MLP neurons of a small language model. Each row is named by its layer, matrix (gate and up: input weights) and neuron, and shows model dimensions 128-223. Each number is 128 + 32 x the weight over its row's rms, rounded and kept within 0 to 255. Numbers have three digits each. A neuron's up and down rows have the sign that makes its largest values positive.
A block is one neuron, or neurons of one layer that tend to fire together. Before each block is what it responds to, as a language model described it from the Wikipedia text at the highest values.

Description: Word-middle pieces, esp. "all"
L4.gate260:106139145149182182200170135139139195089180130106130095067132078134139139083121132136141169148077174159161184133148145127146126129133078145161070111110108129142142109135090104143168127098144109167077090150157091172078072113172130157179100096172127132102115137145126091105145127121136133116
L4.up260:108098104168104102141102084126150110160132118121100142062071126147113085116103183106159095101149200176122136147155121156132127155181143068154153108191096142140132156183161150142086161149097105154071133146123166113107145123111113145155132111172128092161109099156077169139092146120017092132
L4.gate347:124149101073132146142140092113131136118139113155116104052164088123123088074150148090174113104141091164114107157158135127113149123056147161164153061129102113078141107097075110147189143135150124165152120140105094145074096200088149064158144063184080130131123140098138125093095053088119143097
L4.up347:211179095103172101029158154132117131075100063133110148107133114224164089132136109078112103103171185146115068154063114140141093138124157128162088166150106141095077155121128158104131164120105099069136127150134139125180097145113145071099149071074137120101147091143080134125090146102123075154

Description: Incomplete word fragments
L4.gate509:105098176160115132086110094125117144192149173163155181093086068142137104153163068108116138128149144153184117090128097149147078120140208160096106073172074143089078175064107099118120102104120125147125138100100130087146140096167139147096203141223120130112116162150171128137120134101150125182
L4.up509:044099087077170101165061173157109175156123176128088141082182094166089122123154053079160079137204156141210129152108180096150113124140120115159137147087161096108143115142134088145122159146177163106112160112119138089113111122126096150108130106162116128159128063159088066106147168162197115151
L4.gate515:112104136125118160096113161144138084212207130152114172092136117182117118142091133167143132080066141114152102103144075160186151121123149141055147159135103124101115144167118110169113120081173154163110112132105146067120154190150181151115112160115087135147130182066086102112148120124108163102
L4.up515:144116139123123152090102120146111091084162125115093110178111145097159123098180152091122132113121129109093200163106118166054184158137189125152092153099144100085138137114182093117169139104134064141119079113144112112159130143077140096120098136185103099142121108120113096147163116155109128160

Description: Plural noun endings
L4.gate245:128077091180150126141076119092100120172120165137135173198125107102092163069113070075159120163185162172087166184164100228154118115104147086137117068085136159112150120086107137163094184186085156110103109171132138122148098090163094199127145156144107153126067138168158160116121089186144152119
L4.up245:119114173152088113117084126112084124127093139116140168157125197095105126127115181104121103137166095126103169142149121093118141098138136060163099127138125103099200176114204127095135150142146126123144135166111114118108115074143110115043160079100115140130168108093105150160067147133112114180
L4.gate670:126159150140085135129114108126178091162182159147100070099077108151180174107100126089081170098116172117099156168103146158143086083143178120140100096139129108094104127104149163103136111053075156160180134129143144118100165117165126167163124116115164118143105168127119150126119150159102145164
L4.up670:123108041120145119140106066165107171147130136148184175177101153152092129159104114062091119183116140120153138142108122141171115122183131154113111129106087129124085130126160187131133172162085143093077127188168139170119184140139148140140091098135105122139138201130132160121111133092114137086

Description: Mid-word fragments, especially "elect"
L5.gate16:113113090105136141185094101134105080104104120113156046071169178151124103133149113131105108107136159148154141146161138145113108130130151153181115070100105122154153142085100116106086132079129128123158091134158152142103109114154161125131132062123124154133039142123083094161194075114128114093
L5.up16:133128141142134163141141201110107120102122075129199137101101105131112092132072142154166107105090111140158143136109156092169131113095140136142176128119088114152141078147093146173139102133132154117145112085105066145099146090124187105140144129080163114145120121119107147162147128172127191116
L5.gate174:119131120113128148172095142179132104124084139107141091097128185162128131048104085130119139155140132119117162105183096136165159097139117062154112134135077092111101135141149148087119145126168171108063120118034193115139159098137171166091174084113139139192069101177088062112183149093128118206
L5.up174:122125170104131168160066096171141099152140088093108079095197166164119114120130180178185183110155090068158095139150064064109139141122165188116170121113169110122135166067104136066078107112123091143138093139104118102153131186162110112165124100126141080163088154098114091180144165142141083133
L5.gate195:136159075143150181119111149149141088039127114126123107066132121108130064087129175115156116119160114116087170197115116110145155092118183132134166055086159132110147128140099114160085109102151156116080140167118207160085119092152129168076150171140161147147073111145132116142136118065167090115
L5.up195:071139140111135177087139101166129137124130191139142162127135156194135117072102147130149093077118094148092114109162164192122130111097131157156107159092122075169170156089134150145138082118176180073151122046146146101133060126125113173100145143196123142118071091107129176135172115113097109093
L5.gate216:140107101130130111074147155121157141097108121134140098118101130162153121104149067150216145173099171150182107164121083078129062113098179030101135134121078133147078096096138133084069197148150133094150128127070138114104128109111071141123148103082084132166063158120138081081107142119145097188
L5.up216:152127167149096088118130087094098179213173120143059168128114131125199132145161111145130152181179137143143128125103140111079107100104124163118125107160143162174163165173145154125116150161126151131184086197106087100079143137126133061137139134146210146140152110137082122139149167155066152126
L5.gate256:077138154110126131100122199135225172139122139144095147135118120135153071104169106179142122177147133105103110123121073169142044098090162114114150127127143143077090095130135130121076186091149106119156093151164137137102145098146182099102135117120143183168126107145178119179162183133124126142
L5.up256:064115108108212082124170120119106148104090131149126111137104156164175098050116082128166179118152070153114103127117115167069146112152129128119127097167093136128151089112097117129167117089116149078141106072160136080155110083092149121125098091094048120177174162186101112090135137120135142159
L5.gate455:131130111098085093061130127193109134090134161146123052163108107158101159182088150126087118101081110161069131113141147171121117144129160118099080125111128116117144166131170094129111132161187191138156120147075083143089086086164136140098108126109101142179128122107110140147177176047142161158
L5.up455:160144104128100136137104183160135100162095149158179112138081083078125104145136150128118093145064099104143128117079110092125101188109127145142234151139170105168102173120134072135138109171113187112135100056119140155093149151126104182148087142127114101155091108072048101139142142143087083141
L5.gate657:061114096068105164087104110127113151087136158106130090156115169089189109134139090101087141150118071130124112135113146130124088190096109180182196095098109126129096113048141148105150172146158155114152100078137104157060131123081081118098098165140154141191141130138122085124191112095130112153
L5.up657:092148141105108159098135050168121150148138094141101108089178161157136121102076151168134081139168068141161094108107110118075114129154145147167111134100142102090187119102163092104125177093121186167184128106122147143127168080130053130091047067138113132129151137111129138081155122140142158103
L5.gate658:108085106109106130149157091151088175125114139124171129064148151144134121103078150135165166091074163119160095143140085166122152116169160131098095139132116136137117143081099109090118094144108136210092073130163126126172073086148113107151160047180086128133111139112167115117139115097165144113
L5.up658:144138139112154139100130108142179135076083123115121147055181125180095139111099140147076160093085119125104091055114140164145212135118124139175082094113134094107177131067176108126120095177110198118114137125139120170161168166112100160141048124181090146080163105124154070071193131114180171151

Description: Number and quantity words
L4.gate160:169068088113108134069186143146161126162152155115103124077117142092112147129102142128109176136150132162110160077140163075164107169083073111118167096125181147065141068072130161124104159142186158089175122129145106144097163105101133115156170132181136080098133140115101152169152112111117127103
L4.up160:109074105070113109134091101131121144100190112161120129113143230099151073073170178110155113150173168069147109121170145138170112090080153116143087135119161081104097191136191128125095096110172085069173113136169135207137120130150185128124140147139108100095134134109132102086103116157156120084
L4.gate256:092062147120086132120138148129170165189156119156162144103111200136098137122085109090095123117061111162145077122131156148142132116132129165121145169149072142147172125079113056168084144162146103093143144168090073149046128098165166150120144142100156119159106099072147159071114131096131115124
L4.up256:128144129112098159145123093193149155165142178104143089083138132125077084113119110105180146078127167122101093165129123079135171094134158152172139081144166176108096139174156094146155135138162191089153139117103191147070131135163112097129150092143139099147140159098097133069167069082087097141

Description: Quantity words and numerals
L5.gate7:140085121073143083120166103122138095145164179182073126072099146096084142129128169116129145130192077115123115152157080128186110123187088101174118132143148115143108152126127175107144100147134113140133072093141151105154095186151171196111119090110151105127118103088155081108172091107170126106
L5.up7:133114118107199125115118105107116086128102164162118119096092156080096108149137182085105135154156136104144082074111196054141107119140119111136132098113117118129166153124118146121177089125089114110060161096113190142165207168110100127151165141118167118103153155154134168101149136159143100175
L5.gate48:155071122062193135117165128164076083171154180126098149058128142169138163155180090099100176138135103078137181116195165090138138148131118053133136152131106139119122130097073043104141111113091128171131101108128151154146142163101170139122131115165110124088117172106143142112117128103049167133
L5.up48:168159096123062113157135136120119070116139157090198142143136056114130207147134157119129108109125134136151092118103168125164176142064110104166120093131096102095108146059192085136168120067193120108144149136169169134111129085077135074125140154187144132168113156100092127190182122086102093131
L5.gate113:125127124121198112153158139105117145130142119144146063092128157124143091054096165085105130172162147136078182105134169161188127104142125128137148100151107138065185161091120138089159084110167134082171139104115102126100140089114181126087155111092133141179078135131158163078163119118136092153
L5.up113:172085168093131106124181149123099075083075160137139106119094122155122076139120132145134160111112144132182134120109134037136119098149122177105129132141129094131087087120080164100116080153182147067225144108116110147131091058109122109106151115112125055145064132081154141131077097093122094126
L5.gate227:152091128116156061062131113126093083141141139140191110100078168143098091147147132164101181123160102112107171113130068074233107066137103132134163154092110131125143100155135123144110127163123120134151094123162107121125175089106117190080119107132165104120091124128116162152152115168106148075
L5.up227:177151141163144168124142091123107074079129190095140150127102184060143139151090114158129120115158124121101119087064151123147093190171128147100106142096120106066119169184115151146155134105105111132181149100113163120134173112127100115128087107109142104148172107141079143078111139092104097124
L5.gate233:124098083099125128131129129122164102146133134135163107069120132091142163140127073121107144208106115163060140069192123207188071137077133083121136115162136193095135083131177082149134103114169176100162141145151052131131125100112069115125100135126165147111133133083156081154152151129081113104
L5.up233:211122138124104097175123175183103158118085126161151160120172161112152147176110134100133127144122068142135097122091125123163100144101167115112138101081144159135111118061106116096120133166180138097146101123120150096110156131114134101139105107112143130116153104123163109125106202120143164145
L5.gate372:079105116089125077141102071143120098121153120208214124137080127146156074118134089157153147148218173191145159160117123101118151137133099149189095120118105087148121165136164078154109141085125101067159132118141149147066141128076168106109101092086178127119101193098097131108169103133107071107
L5.up372:174160098084194180167116213142144145116142154078131167065140129091096125100138161141099153058173149153109150151132122090139096167143074158159144089133095108115122128116098076153147097133189105149105126116154142119125123086080092114106101081067046187175197126184150226143086098097117110163
L5.gate558:155090118111170122134162165091091054120135192105146111077079184116105128150103114116105152103123085105072119115101123101087134123184172098150074157131084121145157115107204152147123131129068175124147131151110097066072096096147160089057150183165109136133106150127118165119170086078161119100
L5.up558:070125076074128176151128121140163108137109169149137158134091129114096098139134179135153134161132136130116119145180152112108097117121121122169114143094061119182184155124184117145095161163088158115109144196165068144090119130166156088180113190173163089145135107136101111105113116178168146143
L5.gate606:148092113114181083099186138103085115170092142145127152138078117218159158138147141141112093184126087159162152124193062140133182091150162125168079070159172059132124155145142146129162147180088128062180108089119153162100091105152121116177115129137183115193161130086102101098096105145148138146
L5.up606:136059155169125126067130187163117175141085120119156101136109179091202175042155158124178155130105167127143153095095180103098151162147096159084125086095135059127199116127154134085119142087160092086129119134172161109121126135131089084122141100130160134129059077182179164200154154127068104093

Description: Plural noun endings
L7.gate89:152134121122103122132193090156047140140105092180122139153119109097087161127095097128143159144163149150120144175104099187149139099152176166190182163097158113095091127136167117129158161077073124150148055109152139135134158132096115138129094100119153106116117148126136172119080147137090098133
L7.up89:122029118138106160164107079132134108129021080043133187123165095127117124131222126122143130167121188129164097153113105075063092127080109120116129119145142107155140137106119112087177151203092104137124143088166127118180121122150072118089135132120121129144131155079159091179091131160155127124
L7.gate137:154101152151107134143157116124088183158141104147125119142085194134132150165171189106118181134175165104097148146144125118080107026131190083124155121117125146129149126161113158099157141121118186142197119147146132104156059108146120130104106130163183213119112103138119118076096148186121101201
L7.up137:140122190142105158219147149131109150156128147088115140146163141129110116131104125157150132130155124097174114109094065073168157122145098152206108120130136171148122139155112062099117175113111194159163097129169145172118108134102087075121129119179100108089148120062167120162118111149191158112
L7.gate509:172098128114094095119129091100028180125099140057168094112146110145115178148165077148139067136174117112123131203081138146163112107124094158109142135153180110165154073051107125072146114115070144140078108077132122106167097109123061117046166096146149150077165169169106166151106083143100088125
L7.up509:132084141107144154141120136159091136104148169131104153127139113166174131101137169084160110118109057118070169148117044201124124122142161134091136194072055131117140128128111128084132115143107124109146139172162124110126191098171121138116088122198130114177110148076132155148141155109108084191
L7.gate595:165143084095181081153140153152095208160094114117079145099119163164163152147103100111142125146143191150081137120122108159161109061142136120113116133092099108140133121187138139152143094120137172144176113166131119109099122128129161144105053080204164076125137093124148132179171086139121052130
L7.up595:188157127144030135119166067107082114135106116146123157136136148211142125111101106167094042117122073118113200086084056161165110149174145152177132110102139166086134133128140147161151150150128136114186130127126133141134105185143136133125121104146146108065181169192140132117112118101080143136

Description: Partitive "of" and quantity words
L7.gate400:108125127063172116144108112131159154136129133146135168139130081122138175136142092073113095168137133169121130152108120132155068087136140088101058097161123128105093090081107154121149119118048124146093102147097118126137133067156146141124119148151105153102101128149192167089080121110154131143
L7.up400:133147125140144086069117084080123117096147186140187127087141168060149120173146109120145130161125157143136146202122162149202095160146135162177072087072100157114172079126124179146178024181126103135087161143125104131144120149065148082097210159150139119148156126167157089139140099106114170120
L7.gate497:130131151052190123053150123138155066112127128192110137113147096143118098114146191093129125187138105146083116181155127195180090132092134192138101098152047095131140193129161153135136101156153095099164114102115106120107165118135123118130147183103125052161077130110165153093136152090112145115
L7.up497:164151160105146090124164134116125119145104205117111085095115159154172154126126101102140132097139178121102161141139106118155113078131135180072124142057101109113177089140110082138154144187150186112135138123106121108114094092143177068122149108174106113191081077075123148135171148179118108182
L7.gate498:123074109179153112140155097125091165148107162113112169136142096149044161134123080180176148178119151135077126187152156150206103104170167124078116184163138087112128122160100117141173148143166078107093143146134100153125117096156084098121119164086162128156120189113193120088135098128126204172
L7.up498:053145205064139142136116125129134112137128146109114159179079135107094100131104116095177130117096121124131150164131122167136145135109129132047173131131143151119168098122178147138130177165133150137165121099072111110123105049154214117115119059143134102107058120149111171135127172114137135151
L7.gate517:170120183092133071087127122081112142172160115133126156061209109058173129082095120126128173125126120101135117121141157208158107109091061141142106135135162097134149139143099116211116123123120112129111127154142132119111122133170166118095121113127138090156123109110132150129121151166142152125
L7.up517:091117173146131099126126142053144103154177105196150125105111128098118130111117165167124190064106149123114103126143144197139149057101114154133101150161159173114146142113171154127118107135173135112167144100076128116147069131197078077038163174128157106159134150116123123106115144111118185183

Description: Plural noun endings
L5.gate53:115067127149120152171162135161113093179147178105114115178178115078139098041134151096135048146080095100096117107115105153117153080104160172111141100194120083088155160113197112133085081107162112201109131147168121125119112101139113132095146137127135118150115157157182175139199154128105112069
L5.up53:135116158083136123070166150118173100129103157132127173169145141101140070124135181094141181178093074156107170121101088101152087096098136142080136174125124170108144087094041094128063166079106152139146115059135121121129100122108146139074092139066084079101137093134103103102089157134157121143
L5.gate158:166110151147174121126140085126114156139173129115170095127053162088163115076115108130075118114088097172105142163126149101174184113160150109198153116145123076166122128120140147169104185109171158107119129127146100140176172181153132098043151083092194095124118116079093097099153127152120125144
L5.up158:139074163142051094122161183124111110155071167110129105148171142130074075155114152105106129167129147103171133072086134154079100066102130073148122153110197162112083106076094110173145117151143127105199127168133096150157082102125070152118134088185132112138114148158174168130176108133090145107
L5.gate178:102106100185099134074106107130193082140112173064132101094134172142160156109090053089110106144089144166116187127087122146132100044092109115114190090146126110155120084106127158145086153155113155160144142139178111119067150057142140107106109108130152104135100125117169128159168177154101146061
L5.up178:146111087157185132169105093173165189144122127097127087124061187174167121158176075090155178155177130105104164144114150182128051107124099148146132185078053121133119141128123151169179164132108135145070152196147100119133099130127155093155183095142118133193147181171169155124134124119112187111
L5.gate241:148121134119137092084110141157068086141146191141176110075153087147112087151127141170160114106111168144148140113113176123171172098100103086105146107105174155161131084156049130169123163147091124129137114082154105066150148050089142172143078132085100126078073142069132130112105112131143145173
L5.up241:127065121108096174068142129128140154088179127071151086199192170085096118147147119159133144171085136140157158213070115189107171106188166140087158108129122168193104099157078143192147108160156131138116112098177133172124148149157156103077181149141126103138110110107168173167067172120129142104
L5.gate289:198116166133156114115176095132144120154111152139172178149151121161140106157119108155041145120139183160103140141147128137122152128188084100129114136107186135133120070135157122065054154163131146152113156130107161138155070115108146135146061116132130118085193181062134132134083153087137087077
L5.up289:152127115178208083101105068140107125124138072150092086112093156190142108150133127078083141116142152166079198162169159127129150117170097077119183127119096149160142105116124161153127132115120135115169133135080161158130146109117131149120166147145137127126120161139070144107107125069140101124
L5.gate331:111104108132170105111219139150104118165088179110131140104165169175113117125086097146151141128127133133138184056127097129141124166149139120075140153132153055119128114121140145158123090108139136111073129084172043195084092092142099137124102124123118152097143100128128118151124128165103128150
L5.up331:131069194150091151084118084096088136151117137129148111123216151120142095127133048110091176116140116104129142116166142094149135198111122142145139103085080089060099149085122131101117143134114172131169128158128158161111137155130141122201169151132165137170202115160181228117089153124116128119
L5.gate422:128067123096153088093163140101098152107127108120117110143137130091176147142091134107107117159105132121113168137115106108163076104137195083255163125118135119153118085130116134126167146155109121152158127114160127109136086155172164096138105092121104072149126193167138154167165173096165188089
L5.up422:121081103114142140129100111115128120172140146161112108106147151119155077089102097106144103171079119074119141215064135142116135130131094143132086117119145175165160161159119158189150115129085106098100100115142174164145154110130113108123137147072172124155135155142136144155162111064090059104
L5.gate523:145108187148160132146138072131079120174149116136099124107125127187151096126092127122162134193109096125102090190163098137136151141152097177138101163099092117114128106189132193127118149172149171139100125104128204178146186162153156116118162112114167189109133154118093084060181073177125095084
L5.up523:169161132120147140071194142158140151144085169164115080144189095177161090134157162107084146115107156140078108139162146159152130098171135101102091157108104152152167135187055094087069135073127162088129129091090141168159177131101190133106141142074129161133143091128105105094119156095132162130

Description: Name fragments and headings
L5.gate185:115142112181198141154208175074090077147138151117137115070068102122121127095143123156191097102167090155093099153104113127095157074176155170191121177184129178130129142150143105127135126154132094101179091092145126119154108105172134162127101153115095093112110126135116065137193103104148176160
L5.up185:115158120191116077173122166085045083167066090153072150104101129149132178168141097124154143084075114100052110088117117080118101122131076172100136143131117128152158176148141106118107106038134095125131167186152096149146145102143175085135120198133138156118165129185070095114093137143185170207
L5.gate230:087066108118159094138143174138101130140114134131145116056151092151176125043146157121116157141137083186185162086085098132130065127174121113152142105108153188108141160127095160166109154076083145163173101124137184104075089182141109140110113114166150174097154142090153169120137125143097176113
L5.up230:140113112137130144094116084094098094129115067091090117145139163118107121103172161127110136173152134066151100170094099147110143120138064172169120174171100141102124127145117136106151124064148092103212131101129192111156136154095148130100140065108191156168131124129114181068127093122156131077
L5.gate396:096169169141146088150179141104106113123096103130148073127077086105210159117167104139079121097100117113127161166132119144138085125141111171125166161157152125073138050141168107165144176188169175122067123165087167084173187133177143129071109191119089115137144137092063134108144095082123080123
L5.up396:132125148098111066161159112140090125086083119182113080101128123136167161188144214124110120145172119161225118133186121131130093177122117134101119183092110124141081074155095113153187120091169091147081131118137106091214099079099139136175117151182167108131129139080141128144106155079074134146
L5.gate406:108077162107180130068114165021060130134087154104106081141114126134137160089150138088128123180091123144167126144122075174125141131151089095108136190170110090103134152128185169155148127126095104084176097152131075023067114097152128182107124110140090169136098120152169127127153148128096129121
L5.up406:064123063090191112140144089082124112099130109129088131133128088116133136104112164094107117171113127123143153172103129129100100083184096067142152143144090134089103142121133172134110146089140139148126162157186116092140162127175155183086144150192115139157151180142137179082168176099080133075
L5.gate414:107097155154171155061123138115133072150176124135105127127141122186117139167102165108111143113127113194153102182123096138143129135122187144061174095195076152109120147150123129182112112106074126071130090134078116153158120127136103212135069126142090166087092130123158096154085085125121100145
L5.up414:116143163075151193141162210147099128163127135134156164121095134127081100083070083124077107097134195129162160159109143115125145122158104104097123120104109135190164155151099140145161137126176111094128151065096142140111128177120126161078103154118113103101119163130095074123152141228120133184
L5.gate586:155140144145122128136159147081175144084125065181196134134138093110139095102109075102140125125155134151120107079115054147111123157114081123138128086140207121129144117128151126180098064129173140130154126180094125169136130132160152177107129175067112136100124106167077170140111066106089142110
L5.up586:127103092139163176187140099109130112138086093105092142146128116136116097121140177099107105164108176150177066195172145175103126126135125097126078137066117156105178130128153102093070133183068137128073094169141132134122158176160186158107185134078109142121101132104103060103166167110138181093
L5.gate605:180114141114092130181129157105122106094167110158157192165120149138122166177122064116128104097156137122079133176093126145125134110078140170156095136079096124140146172190107169116125114164118153129139126143147152142181151090153147069172106187090130182096150168138120143093118071181175171078
L5.up605:180170175138174164074147121166185142101174198122193166116082119154111150088161160112136107126109099177058104139168157149129185089129115114101119145156132095153166124117184163129159086103103069177107101114168178089110102142101149189130132103147184067134117086081168098106130170165140104160
L5.gate672:132111100142169135112140157125106108059174138147185098089151152144164141121142143102181109113156114124099174157108071107124089134148124125096125124158093194108134111156112167121056123182075148083124080120087115111115121092129192112139145081115162161183112108136136135139110130111143068095
L5.up672:074115139156136188118173102114117104116115151169072169067120126176103107124162138123132159063055126136113111176106124142117141101157102145143165117099090116120154150108153140183140101145139138110131108083125115139086135133099157156082136193147101076100122112099087157163185182115162131145